Weights of a small GPT-style language model, trained from scratch on English Wikipedia: 416M tokens.
MLP neurons of a small language model. Each row is named by its layer, matrix (gate and up: input weights) and neuron, and shows model dimensions 0-63. Each number is 200 + 20 x the weight over its row's rms, rounded and kept within 0 to 999. A neuron's up and down rows have the sign that makes its largest values positive.
After each neuron's rows, "fires after" lists the tokens most often just before its 100 highest values on Wikipedia text that the model never trained on; "fires on" lists the tokens most often at its 100 highest values on Wikipedia text that the model never trained on.

L3.gate213,165,224,185,176,186,209,214,215,147,221,231,193,194,215,177,195,190,212,182,191,250,190,234,152,187,225,201,214,192,192,195,198,187,204,219,176,211,169,215,164,183,232,219,196,202,172,206,197,215,191,201,186,214,173,191,201,190,203,196,229,190,239,182,165
L3.up213,208,200,192,167,234,200,183,190,206,189,166,205,188,207,230,238,197,212,218,152,191,177,213,208,244,213,180,208,205,163,181,185,231,176,196,206,195,203,165,191,172,198,230,167,208,189,211,218,181,177,193,198,224,206,213,196,207,225,195,200,176,168,186,205
fires after: "\n", "=="
fires on: "T", "D", "A", "H", "I", "An"

L9.gate32,233,219,180,191,214,185,218,193,199,182,190,165,221,181,203,192,194,155,205,200,205,183,211,181,214,195,195,202,212,158,170,200,242,193,176,242,202,183,215,204,210,212,212,213,210,218,212,152,148,213,196,200,211,213,218,225,159,234,200,181,235,215,192,176
L9.up32,190,212,187,185,203,240,216,194,253,208,220,167,200,151,180,212,195,192,194,184,203,164,181,218,194,159,187,202,197,224,210,185,209,201,202,220,198,214,222,172,164,211,250,196,205,193,233,189,192,223,197,161,213,203,184,187,201,209,215,214,199,172,225,184
fires after: "\n"
fires on: "\n", "-"

L3.gate414,215,203,241,191,177,187,192,198,182,168,214,185,178,197,213,183,202,204,198,204,202,218,229,175,212,189,214,239,207,187,182,181,199,216,240,190,185,189,197,204,210,200,231,213,213,196,256,209,164,177,173,187,202,149,199,214,178,228,181,215,223,185,162,170
L3.up414,211,240,221,231,203,152,193,213,190,173,194,193,211,185,194,206,215,192,197,198,210,213,199,200,224,204,201,159,163,181,173,225,183,221,241,181,212,193,177,189,200,177,238,174,173,226,207,199,218,207,231,162,227,230,181,204,196,220,228,204,204,183,208,207
fires after: "\n", " (", "==", "==="
fires on: "P", "M", "T", "S"

L11.gate428,226,218,206,192,183,183,158,195,224,227,202,181,196,215,154,189,191,199,208,221,194,201,210,199,197,200,229,206,184,173,187,199,216,193,180,241,180,187,205,199,211,190,207,192,162,206,175,193,209,199,216,197,176,234,220,217,206,190,189,203,193,220,214,191
L11.up428,224,177,169,195,188,210,210,203,195,202,196,216,215,185,205,198,195,153,255,213,216,183,196,216,211,206,200,202,220,199,206,239,216,206,235,257,239,190,199,213,198,207,223,235,196,185,206,174,203,212,219,190,195,229,177,207,220,242,196,192,208,184,209,195
fires after: "2", " b"
fires on: "0", "ip", " F", "-"

L2.gate416,183,208,207,206,173,231,214,223,135,182,200,190,203,215,198,199,224,193,226,221,180,182,179,205,233,206,170,222,200,205,231,217,217,193,228,229,199,226,188,196,218,211,190,230,194,211,199,224,180,233,164,237,201,172,241,241,199,171,169,209,192,211,210,191
L2.up416,181,224,212,218,194,214,200,192,161,176,198,191,202,210,187,209,207,177,198,210,150,180,176,187,202,217,187,190,198,194,229,205,218,182,210,221,194,231,212,216,228,166,203,252,223,193,220,199,201,238,177,233,228,180,241,232,189,179,187,179,184,215,209,180
fires after: "\n"
fires on: "==="

L3.gate316,225,208,205,196,237,170,156,216,178,209,228,185,212,208,178,197,212,197,171,205,160,210,174,219,210,195,186,224,214,190,219,213,207,210,169,213,204,193,190,177,195,189,218,204,198,186,181,176,190,201,220,210,218,204,226,195,202,195,215,213,216,177,207,180
L3.up316,240,191,190,193,215,204,169,202,184,217,190,199,180,206,176,199,177,175,175,177,136,194,198,232,220,204,166,232,210,184,201,221,223,193,169,183,193,196,192,192,209,200,205,211,190,198,191,206,210,198,222,233,204,187,211,201,217,181,186,195,183,210,194,202
fires after: "9", "8", "6", "5", "7", "2"
fires on: "1", "3", "0", "2"

L4.gate132,231,211,196,194,177,172,210,201,169,214,226,214,205,186,186,186,219,212,192,202,188,216,196,191,209,196,218,186,201,170,195,192,197,225,221,154,181,172,174,208,185,183,144,205,168,210,205,240,212,174,201,230,251,201,210,221,203,213,205,210,204,211,188,223
L4.up132,189,231,202,205,198,176,180,192,203,194,233,229,170,190,175,172,230,178,164,209,204,209,213,214,212,208,210,159,228,202,208,199,182,222,189,179,203,190,225,202,232,223,229,231,225,215,235,230,189,234,160,196,243,190,179,182,216,215,228,234,189,193,216,179
fires after: " |", ";", "9"
fires on: " ", ":", ",", " |"

L2.gate442,239,192,212,191,208,191,207,219,202,199,200,193,211,219,212,184,224,175,203,207,206,210,201,198,243,227,213,178,213,194,195,228,214,213,169,158,188,193,217,218,179,174,231,207,195,205,240,206,171,183,217,206,178,199,154,259,184,176,231,221,206,199,219,193
L2.up442,210,231,193,198,217,179,212,188,168,206,185,200,242,197,227,223,213,171,205,224,198,209,214,227,219,167,227,253,172,200,228,221,193,182,184,195,189,193,243,206,212,227,218,150,169,194,190,169,216,202,178,171,228,201,173,200,230,212,199,203,177,181,194,222
fires after: ".", "-", " (", "\n", " M", " \""
fires on: "S", " mi"

L3.gate219,251,204,178,216,193,214,212,195,191,221,208,198,220,215,204,213,198,204,190,212,175,190,190,227,173,158,198,154,191,215,203,199,211,214,207,220,214,212,196,205,191,166,197,225,218,202,210,179,178,228,222,212,222,208,191,176,169,201,189,206,231,221,187,183
L3.up219,175,198,200,186,223,249,205,205,216,197,195,195,211,184,213,202,174,212,233,229,199,154,216,213,205,212,173,177,144,218,190,207,201,193,200,208,227,187,193,194,210,191,243,203,206,165,188,192,244,214,207,168,200,203,211,227,207,208,201,191,194,216,178,189
fires after: " (", " "
fires on: " |", "N", "C", ";"

L4.gate492,217,217,207,196,210,177,201,199,230,154,180,215,194,236,164,169,217,221,160,222,208,175,190,189,248,232,213,183,196,184,181,199,204,188,195,172,230,201,180,187,192,186,183,171,192,205,194,226,180,188,210,163,166,201,223,214,240,242,194,200,185,206,223,183
L4.up492,225,185,174,212,184,197,204,207,223,180,209,193,209,176,196,183,215,231,231,217,209,196,191,185,217,217,198,168,174,165,192,202,174,202,171,174,178,176,216,228,197,241,199,207,177,168,189,202,215,209,184,246,207,161,184,230,181,187,197,197,193,207,198,191
fires after: ".", "°", " Apps"
fires on: "0", "1", "2", " |"

L3.gate4,173,217,191,219,190,187,194,187,183,230,197,193,218,177,194,177,188,212,201,215,203,175,195,163,202,210,195,192,184,234,191,207,184,211,217,208,206,179,163,179,183,197,220,230,243,191,209,179,212,232,179,200,201,185,259,189,174,186,195,208,231,197,202,167
L3.up4,213,236,199,173,198,225,211,198,209,226,205,153,191,205,208,194,178,211,203,232,169,198,191,174,204,220,194,176,207,197,193,171,250,207,232,198,186,200,234,166,190,156,185,170,197,204,173,210,183,215,201,197,226,185,223,244,172,211,176,190,190,196,191,205
fires after: "\n", " the", ")", " The", " his", "s"
fires on: " |", " name", "\n", " son", "="

L2.gate336,194,173,220,198,193,186,194,196,183,198,219,200,239,196,214,179,182,198,145,202,186,207,197,198,232,181,188,222,176,197,182,179,202,181,201,202,186,205,219,198,197,187,216,230,171,203,242,229,177,196,200,204,157,194,192,212,189,190,241,185,220,198,196,176
L2.up336,212,155,212,229,190,227,179,194,216,226,218,246,219,158,188,197,199,191,164,224,196,230,182,198,206,192,187,184,191,214,195,173,214,173,177,211,190,218,169,194,204,188,219,211,211,162,205,233,190,245,184,221,223,202,210,227,199,188,194,174,225,205,204,189
fires after: "\n"
fires on: "\n"

L2.gate32,193,171,184,191,214,167,187,203,208,161,227,200,204,193,196,182,175,232,165,184,235,213,197,201,193,260,215,191,208,194,190,220,188,201,192,210,225,198,229,193,185,193,227,214,213,216,210,227,200,221,196,198,216,191,197,206,203,189,191,206,198,202,170,208
L2.up32,194,186,209,177,204,228,203,257,202,166,184,220,209,219,200,188,234,215,180,209,205,193,165,179,192,202,208,190,219,174,224,213,196,197,173,229,189,199,230,204,168,185,192,157,170,207,188,200,200,196,201,210,217,173,168,215,181,165,207,184,188,189,203,212
fires after: "\n"
fires on: "-"

L3.gate302,167,223,205,193,222,202,195,200,207,218,163,163,239,223,224,198,212,189,168,192,234,247,209,218,202,163,213,215,159,214,217,193,179,188,184,181,195,217,185,210,206,185,188,209,220,209,223,203,189,199,203,160,180,206,213,196,197,171,234,202,214,198,220,184
L3.up302,204,183,233,203,207,209,192,207,222,188,193,199,214,168,223,215,224,194,184,200,178,202,199,194,181,188,186,218,188,225,223,162,185,226,230,231,179,173,187,191,190,181,184,214,207,224,223,206,206,227,209,186,226,176,209,196,170,202,198,242,231,188,176,198
fires after: "1", "9", " ", "8"
fires on: "7"

L2.gate430,223,216,198,183,185,176,223,207,208,220,194,161,216,224,179,225,210,216,194,207,214,185,187,188,186,175,222,164,211,206,172,223,234,203,232,187,182,182,171,176,207,199,210,234,196,185,255,209,205,195,208,229,177,195,179,189,201,159,217,195,161,211,190,189
L2.up430,222,183,179,178,199,182,247,192,221,192,183,184,214,216,204,208,203,186,165,225,212,194,203,194,172,175,196,208,211,209,185,184,202,200,275,192,195,185,199,172,218,196,217,241,211,228,216,207,221,189,205,204,175,170,184,180,196,175,232,189,207,214,161,174
fires after: "2"
fires on: "0"

L2.gate480,210,212,223,213,191,210,203,203,177,208,204,241,232,220,198,157,227,220,199,198,211,184,211,209,191,189,165,215,157,177,206,180,158,186,191,203,212,215,182,171,172,166,171,190,219,218,182,178,193,209,196,196,205,198,220,213,158,189,224,254,194,174,214,182
L2.up480,200,214,210,195,207,159,202,170,188,198,243,200,247,204,211,213,221,183,237,201,182,180,192,230,210,162,192,246,181,201,219,196,173,200,211,198,197,202,222,200,215,188,188,202,189,177,197,177,146,184,167,182,189,211,185,170,202,204,224,200,206,173,213,188
fires after: "\n", "-", " \"", " (", " W"
fires on: "R"

L4.gate204,222,184,188,202,203,206,200,155,164,169,212,195,234,250,139,209,215,188,210,183,213,187,209,221,222,212,245,202,195,198,206,227,215,222,193,202,219,206,218,214,207,205,170,248,181,185,219,217,219,155,168,212,218,190,185,210,218,198,232,175,211,195,174,196
L4.up204,208,213,189,179,197,200,212,205,240,184,205,186,192,205,242,197,201,211,173,176,214,229,160,263,206,193,210,172,207,198,176,193,212,241,186,214,218,173,182,208,163,202,200,191,159,206,229,207,220,225,194,204,214,232,223,175,190,198,208,179,199,198,176,179
fires after: "\n", " magn"
fires on: "\n", "et"

L4.gate400,230,209,211,187,199,184,164,218,212,219,205,210,195,195,207,197,212,166,185,204,193,178,193,224,172,164,211,200,196,206,221,209,219,181,220,203,227,201,180,189,184,193,216,188,187,185,233,190,223,229,186,238,182,217,223,216,221,197,219,208,197,230,202,181
L4.up400,205,200,190,211,142,164,197,230,216,231,221,192,182,176,190,175,205,179,177,208,246,162,182,193,211,163,201,187,189,222,220,195,199,200,217,204,218,208,170,210,135,202,208,193,205,170,215,217,222,224,203,192,230,197,198,226,204,232,233,211,176,222,159,193
fires after: " Q", " A", " C", " T", " B", " X"
fires on: " |", "-", ",", ".", ")"

L4.gate78,221,239,204,212,169,166,197,200,179,241,212,166,180,227,193,186,233,183,167,216,202,188,198,235,185,197,188,175,198,198,201,189,181,170,210,202,139,183,158,187,222,205,222,182,218,236,216,216,187,226,221,183,217,172,230,195,196,213,214,192,192,245,204,189
L4.up78,194,179,172,207,204,197,187,191,248,220,190,218,238,207,221,169,196,242,216,199,200,193,189,178,181,201,158,213,181,231,180,184,196,178,209,219,174,205,218,176,184,205,180,183,216,249,234,230,201,197,238,193,238,254,195,195,189,197,208,202,206,214,201,198
fires after: " in", " re", " d", " In", " pro"
fires on: " ", ":", "ating", " population"

L2.gate347,198,194,201,213,217,218,165,213,192,185,207,217,204,172,198,234,199,206,194,178,159,206,192,197,196,190,213,192,206,192,199,213,166,185,208,235,182,213,185,171,222,198,192,211,210,180,210,195,195,212,180,231,156,185,180,224,189,186,196,183,187,230,209,187
L2.up347,191,184,199,173,232,249,198,184,166,207,215,207,183,190,168,196,207,219,180,203,191,184,188,192,222,210,192,195,228,198,209,199,210,187,221,234,204,216,184,202,205,173,212,211,203,199,194,195,191,202,208,217,182,162,223,227,194,202,165,211,199,228,188,194
fires after: "\n"
fires on: "===", "===="

L2.gate28,208,190,219,177,182,198,213,183,187,201,203,206,202,184,202,218,195,220,190,192,228,242,208,211,209,193,233,214,238,174,208,202,227,218,198,215,214,250,196,189,173,201,215,226,185,200,225,189,187,225,159,243,199,178,195,254,203,188,170,211,203,216,180,179
L2.up28,231,214,185,197,177,222,179,189,147,185,182,221,235,172,206,177,209,221,178,221,220,187,192,214,224,191,213,192,194,206,190,193,189,201,222,206,181,195,204,207,182,200,223,197,185,190,177,191,187,194,190,214,170,163,192,227,183,194,187,195,200,203,213,200
fires after: "\n"
fires on: "\n", "=="

L2.gate247,204,163,220,197,206,199,175,172,201,194,204,207,232,183,174,185,194,193,178,170,196,200,162,211,199,194,213,207,192,194,218,200,222,168,203,240,221,195,186,211,183,250,215,217,193,194,234,205,196,205,154,241,215,192,196,194,216,204,210,174,218,150,181,189
L2.up247,230,188,223,210,201,212,166,168,232,238,197,228,200,210,221,194,204,224,206,170,214,212,210,234,198,195,173,188,214,200,199,206,202,205,218,200,191,227,176,208,188,191,222,194,154,211,233,199,190,232,188,242,187,217,180,253,212,199,227,220,239,222,207,187
fires after: "\n"
fires on: "\n", "=="

L2.gate484,190,165,218,213,210,182,171,196,184,197,232,152,181,197,217,169,174,183,186,189,184,181,229,160,202,183,228,205,183,202,166,210,192,192,218,242,206,155,207,173,195,185,228,196,217,237,200,232,216,202,169,211,180,187,204,182,206,192,181,183,184,198,196,188
L2.up484,178,176,237,231,196,201,161,164,196,207,223,185,184,190,220,210,155,182,211,198,165,176,202,165,199,175,211,186,193,196,174,196,209,185,207,216,193,195,195,183,201,185,208,191,227,210,188,210,214,242,171,197,190,197,199,176,195,179,157,191,172,189,208,205
fires after: "\n", " |", " the"
fires on: "===", " World", "====", "World"

L4.gate267,182,220,198,198,249,206,171,177,202,174,190,183,232,191,197,197,209,176,174,198,203,208,224,179,217,189,234,232,172,166,232,242,197,215,185,200,199,216,201,196,193,187,190,236,175,209,194,188,207,185,179,206,215,227,209,206,200,218,202,219,173,185,211,223
L4.up267,174,222,176,198,230,199,203,203,242,206,202,227,208,187,192,187,222,218,207,209,176,215,219,189,199,180,215,173,206,207,205,207,197,185,196,241,212,181,182,209,222,196,192,252,187,219,230,234,221,240,178,215,208,202,210,208,188,195,204,208,182,195,215,221
fires after: "2", "1", "6", "3", "4", "9"
fires on: "2", "7", "4", "0", "3"

L2.gate431,201,218,205,191,218,213,192,184,164,208,193,206,171,198,186,234,205,234,189,201,164,193,203,186,217,212,213,205,224,206,215,200,157,204,216,226,231,229,188,187,227,185,224,205,199,214,197,239,221,224,187,226,215,228,212,198,205,196,187,226,182,190,213,208
L2.up431,198,200,212,195,203,191,199,172,186,209,182,235,177,165,186,229,207,200,229,187,184,209,194,181,231,205,200,205,217,197,200,211,183,223,222,228,230,242,203,193,204,180,240,214,238,187,207,245,227,220,158,192,211,200,196,204,206,186,160,229,176,208,205,193
fires after: "\n"
fires on: "==="

L12.gate246,218,182,216,205,202,222,212,179,210,225,186,204,220,170,214,202,189,202,200,177,202,185,201,183,188,195,197,232,207,239,160,206,222,198,227,230,202,206,206,218,185,190,209,210,200,210,207,168,181,189,221,231,204,200,235,203,172,197,238,166,228,218,164,216
L12.up246,187,192,172,229,211,167,234,196,191,183,214,209,206,211,200,231,187,192,207,227,183,179,199,171,201,198,169,217,209,209,172,207,227,188,203,194,184,198,252,175,191,211,166,204,189,183,175,171,187,168,163,170,205,162,185,202,182,203,225,200,162,186,211,201
fires after: " in", "In", " In", " from"
fires on: " "

L11.gate462,187,206,209,204,220,188,190,195,176,188,202,189,205,215,187,176,224,246,161,192,172,218,242,197,227,220,196,159,204,181,199,172,193,176,194,198,183,160,216,170,188,221,188,184,192,199,159,182,193,176,188,208,218,226,193,216,201,199,222,186,198,151,203,241
L11.up462,243,205,198,205,204,181,199,204,199,234,230,209,192,227,189,167,160,189,176,196,212,188,231,188,197,204,189,170,192,175,228,215,186,217,171,175,221,172,276,173,171,205,195,165,189,226,173,180,206,180,205,182,227,172,195,209,221,187,185,209,182,179,219,200
fires after: " |", " —;", ";", " a"
fires on: " ", " s"

L4.gate198,201,196,193,183,210,193,201,173,224,185,207,160,183,192,219,174,201,200,166,195,174,175,209,217,198,194,219,188,188,217,204,213,199,212,210,194,199,194,154,216,236,206,236,215,195,179,233,177,196,207,173,160,166,224,208,180,196,195,200,193,190,227,201,196
L4.up198,193,188,177,220,187,205,182,204,221,183,182,202,226,211,208,195,216,184,183,203,195,187,183,219,240,181,169,207,213,201,195,200,234,199,209,217,199,153,226,204,229,198,224,207,148,200,193,213,179,226,185,211,190,211,181,232,218,230,181,185,207,200,224,230
fires after: ":", ".", "uk"
fires on: "6", "0", "1", "3", "4", "5"

L2.gate393,247,242,207,195,224,189,230,163,182,209,217,206,171,208,217,189,245,190,185,180,216,221,215,214,219,225,198,162,218,140,204,205,205,225,197,198,232,194,228,183,200,234,191,184,204,205,212,198,170,179,183,197,214,203,175,190,223,192,207,180,230,171,226,193
L2.up393,180,186,216,229,229,186,207,198,226,212,191,195,197,185,179,195,198,202,219,199,205,214,178,194,164,216,213,194,201,182,211,222,183,183,166,231,187,194,211,160,152,149,216,196,233,212,216,227,207,225,169,230,193,184,198,228,181,183,218,201,184,171,187,200
fires after: "\n"
fires on: "\n", "===", " at"

L4.gate106,188,215,232,195,189,193,209,208,192,216,212,205,193,210,181,190,216,171,197,209,204,193,200,197,175,173,188,191,173,194,196,194,211,204,181,192,219,185,188,206,202,205,235,221,204,194,225,171,184,180,250,211,200,194,204,216,188,228,224,179,207,241,173,192
L4.up106,187,162,195,182,191,192,220,219,197,226,198,212,186,173,161,209,179,199,199,228,222,200,200,228,181,167,177,193,189,223,194,201,174,177,212,218,230,192,190,169,159,214,249,191,213,174,204,171,221,206,214,206,204,202,205,204,175,197,207,180,198,233,169,208
fires after: " the", " a", " al", " Al", " non", " as"
fires on: " \"", "-", " under", " use", " '"

L2.gate70,231,214,171,226,191,199,176,203,186,239,211,226,194,192,184,196,197,212,156,238,223,209,197,217,185,164,191,231,197,202,211,240,183,252,215,153,182,224,195,185,225,178,210,224,196,213,229,183,168,165,202,196,215,182,220,184,236,203,185,203,203,183,200,187
L2.up70,240,182,208,226,231,223,197,219,198,215,201,218,217,170,219,175,203,178,195,229,204,233,203,197,208,207,201,218,221,206,172,232,169,201,178,180,154,171,170,169,236,182,192,193,198,208,240,201,195,197,211,203,193,174,206,213,221,185,211,209,214,224,203,199
fires after: "9", " ", "8", "7", "6"
fires on: "0", "}"

L4.gate385,177,196,168,197,181,195,209,222,167,228,198,181,233,190,201,145,219,209,196,205,226,212,211,193,227,168,189,182,204,178,224,220,166,190,210,212,249,197,213,244,201,196,188,201,237,220,169,214,223,168,199,222,180,154,226,219,182,206,200,184,192,205,197,172
L4.up385,224,194,214,166,194,148,206,195,222,210,224,186,186,200,184,202,215,185,204,224,189,251,229,206,199,203,210,158,183,168,206,188,211,206,197,150,179,192,174,201,198,191,241,208,197,213,206,200,209,189,249,167,159,180,219,190,186,222,187,186,207,183,234,177
fires after: " ", " %", " Team", " best"
fires on: " |", "-"

L3.gate309,171,219,216,194,171,190,247,172,163,218,196,172,200,220,232,203,241,203,181,196,207,193,251,196,212,237,181,181,207,186,228,201,227,211,228,216,195,198,195,180,195,209,191,214,189,195,230,200,154,203,189,187,183,197,231,257,181,199,172,215,207,204,158,169
L3.up309,170,185,225,167,177,202,233,166,204,200,200,228,247,184,210,224,205,183,220,180,234,202,233,200,222,204,183,168,188,197,225,226,211,202,192,226,238,223,229,172,211,188,239,219,223,216,237,196,165,179,196,191,220,228,195,242,183,189,210,170,242,184,197,207
fires after: "-", " (", " \"", "/", "==", "oul"
fires on: "s", "S", "os"

L10.gate26,201,216,189,203,181,184,196,220,170,174,224,216,213,217,185,154,192,200,172,191,193,162,193,210,173,228,199,178,188,196,194,197,195,209,219,182,196,140,223,256,183,222,237,202,183,194,216,181,178,150,193,217,187,205,196,197,213,211,179,219,203,167,204,227
L10.up26,194,219,165,185,177,172,217,214,155,189,204,252,247,193,187,194,209,176,168,196,206,191,174,205,199,221,204,218,229,208,228,196,218,224,185,189,185,194,244,220,209,199,243,189,220,169,200,208,194,204,199,191,231,185,179,204,199,202,174,221,211,182,198,206
fires after: " ", " |", " —;", "1", "2"
fires on: " —", "0", "1"

L4.gate440,206,220,195,178,210,204,219,231,195,193,201,214,203,198,180,186,204,185,151,196,189,192,176,200,166,175,210,208,211,234,198,202,237,180,203,235,200,216,206,196,218,148,220,200,211,188,240,245,218,179,212,209,198,184,214,217,185,209,217,217,168,215,195,218
L4.up440,192,195,208,228,181,213,187,211,224,202,191,187,156,173,205,205,180,165,163,187,210,189,210,184,173,191,221,204,220,257,174,241,208,184,243,211,214,174,202,227,222,191,211,187,205,205,213,179,201,189,221,151,203,190,184,189,216,210,234,207,177,176,215,213
fires after: "2", " Mon", " Mar", "1"
fires on: "0", "ine"

L3.gate144,184,186,188,197,200,203,159,194,202,190,236,207,188,198,207,199,196,195,204,217,212,218,193,164,219,215,219,188,195,187,203,221,187,218,214,211,238,200,186,207,178,180,206,209,217,178,201,189,187,189,176,209,224,173,195,213,182,208,188,218,208,177,188,192
L3.up144,166,225,218,192,233,208,191,205,172,200,203,156,203,181,222,212,192,207,229,221,209,227,213,201,195,228,193,208,200,209,240,216,193,229,181,191,212,181,215,206,202,206,190,210,227,158,184,180,191,195,188,175,227,172,205,223,212,203,177,216,194,216,189,229
fires after: " ", " (", "\n", ",", "==="
fires on: "1", " both", " most"

L3.gate362,198,222,209,172,201,183,187,167,196,181,204,186,185,226,193,185,220,222,189,215,193,197,257,195,237,173,189,189,222,179,175,211,198,185,208,190,167,197,223,250,189,211,195,178,201,207,203,189,201,199,207,193,208,230,170,210,161,208,217,174,170,171,222,205
L3.up362,202,213,183,183,204,169,210,198,176,188,178,160,179,208,214,193,206,203,165,206,197,197,196,174,220,244,182,216,213,186,198,222,197,205,220,247,215,155,216,210,218,205,235,192,206,213,214,228,204,231,241,175,209,212,214,232,181,205,188,194,181,197,209,186
fires after: "0", "(", "°", "/", "T", "í"
fires on: "s", "E"

L8.gate47,203,203,156,206,194,222,229,152,205,194,227,186,199,197,183,195,237,204,229,195,194,219,230,205,211,187,245,192,223,214,212,222,207,234,219,196,219,210,213,210,189,195,188,244,228,206,163,168,188,172,234,196,197,202,246,193,205,185,204,231,187,197,179,206
L8.up47,176,213,189,180,194,228,174,213,181,151,180,233,207,184,193,231,202,183,182,184,204,209,212,214,214,206,176,234,174,195,219,232,193,187,229,199,238,192,175,205,191,172,215,182,208,237,200,199,242,205,200,167,201,187,175,194,198,204,149,198,200,233,202,168
fires after: " ", "%", "\"", " test", "6"
fires on: " |", "im"

L4.gate288,220,222,192,183,197,182,197,215,222,193,174,213,208,186,225,174,212,215,232,209,216,190,205,224,216,189,162,186,191,186,193,209,246,196,214,182,207,210,200,206,172,201,226,222,162,185,193,212,227,194,181,215,160,203,238,186,211,203,221,208,187,197,194,190
L4.up288,181,233,207,217,185,186,220,177,228,205,199,178,229,192,200,208,192,206,183,207,206,164,173,211,233,196,210,181,199,199,204,220,190,229,209,168,224,197,221,186,157,251,255,210,201,223,164,186,220,184,246,203,187,215,210,207,222,234,219,221,201,213,218,169
fires after: " m", " –", " K", " Z", " G"
fires on: " |", "-", "ap", " of", "C", "e"

L8.gate263,223,185,180,183,177,173,198,229,165,189,186,218,193,214,193,168,192,162,181,224,171,187,206,202,194,219,191,231,218,151,223,198,186,177,210,231,198,200,235,169,199,137,220,174,194,205,180,198,177,180,229,208,204,187,205,184,176,191,212,207,172,204,180,164
L8.up263,205,208,199,188,202,185,218,214,195,184,229,218,222,196,199,173,213,205,193,189,227,182,205,195,223,227,209,202,194,197,198,171,207,171,198,194,173,213,197,213,244,167,183,211,196,218,204,233,170,186,172,183,192,213,196,174,205,235,216,184,199,181,250,197
fires after: "0", "9", "1", "2", " League", "4"
fires on: "1", "0", "6", "9", "5", "7"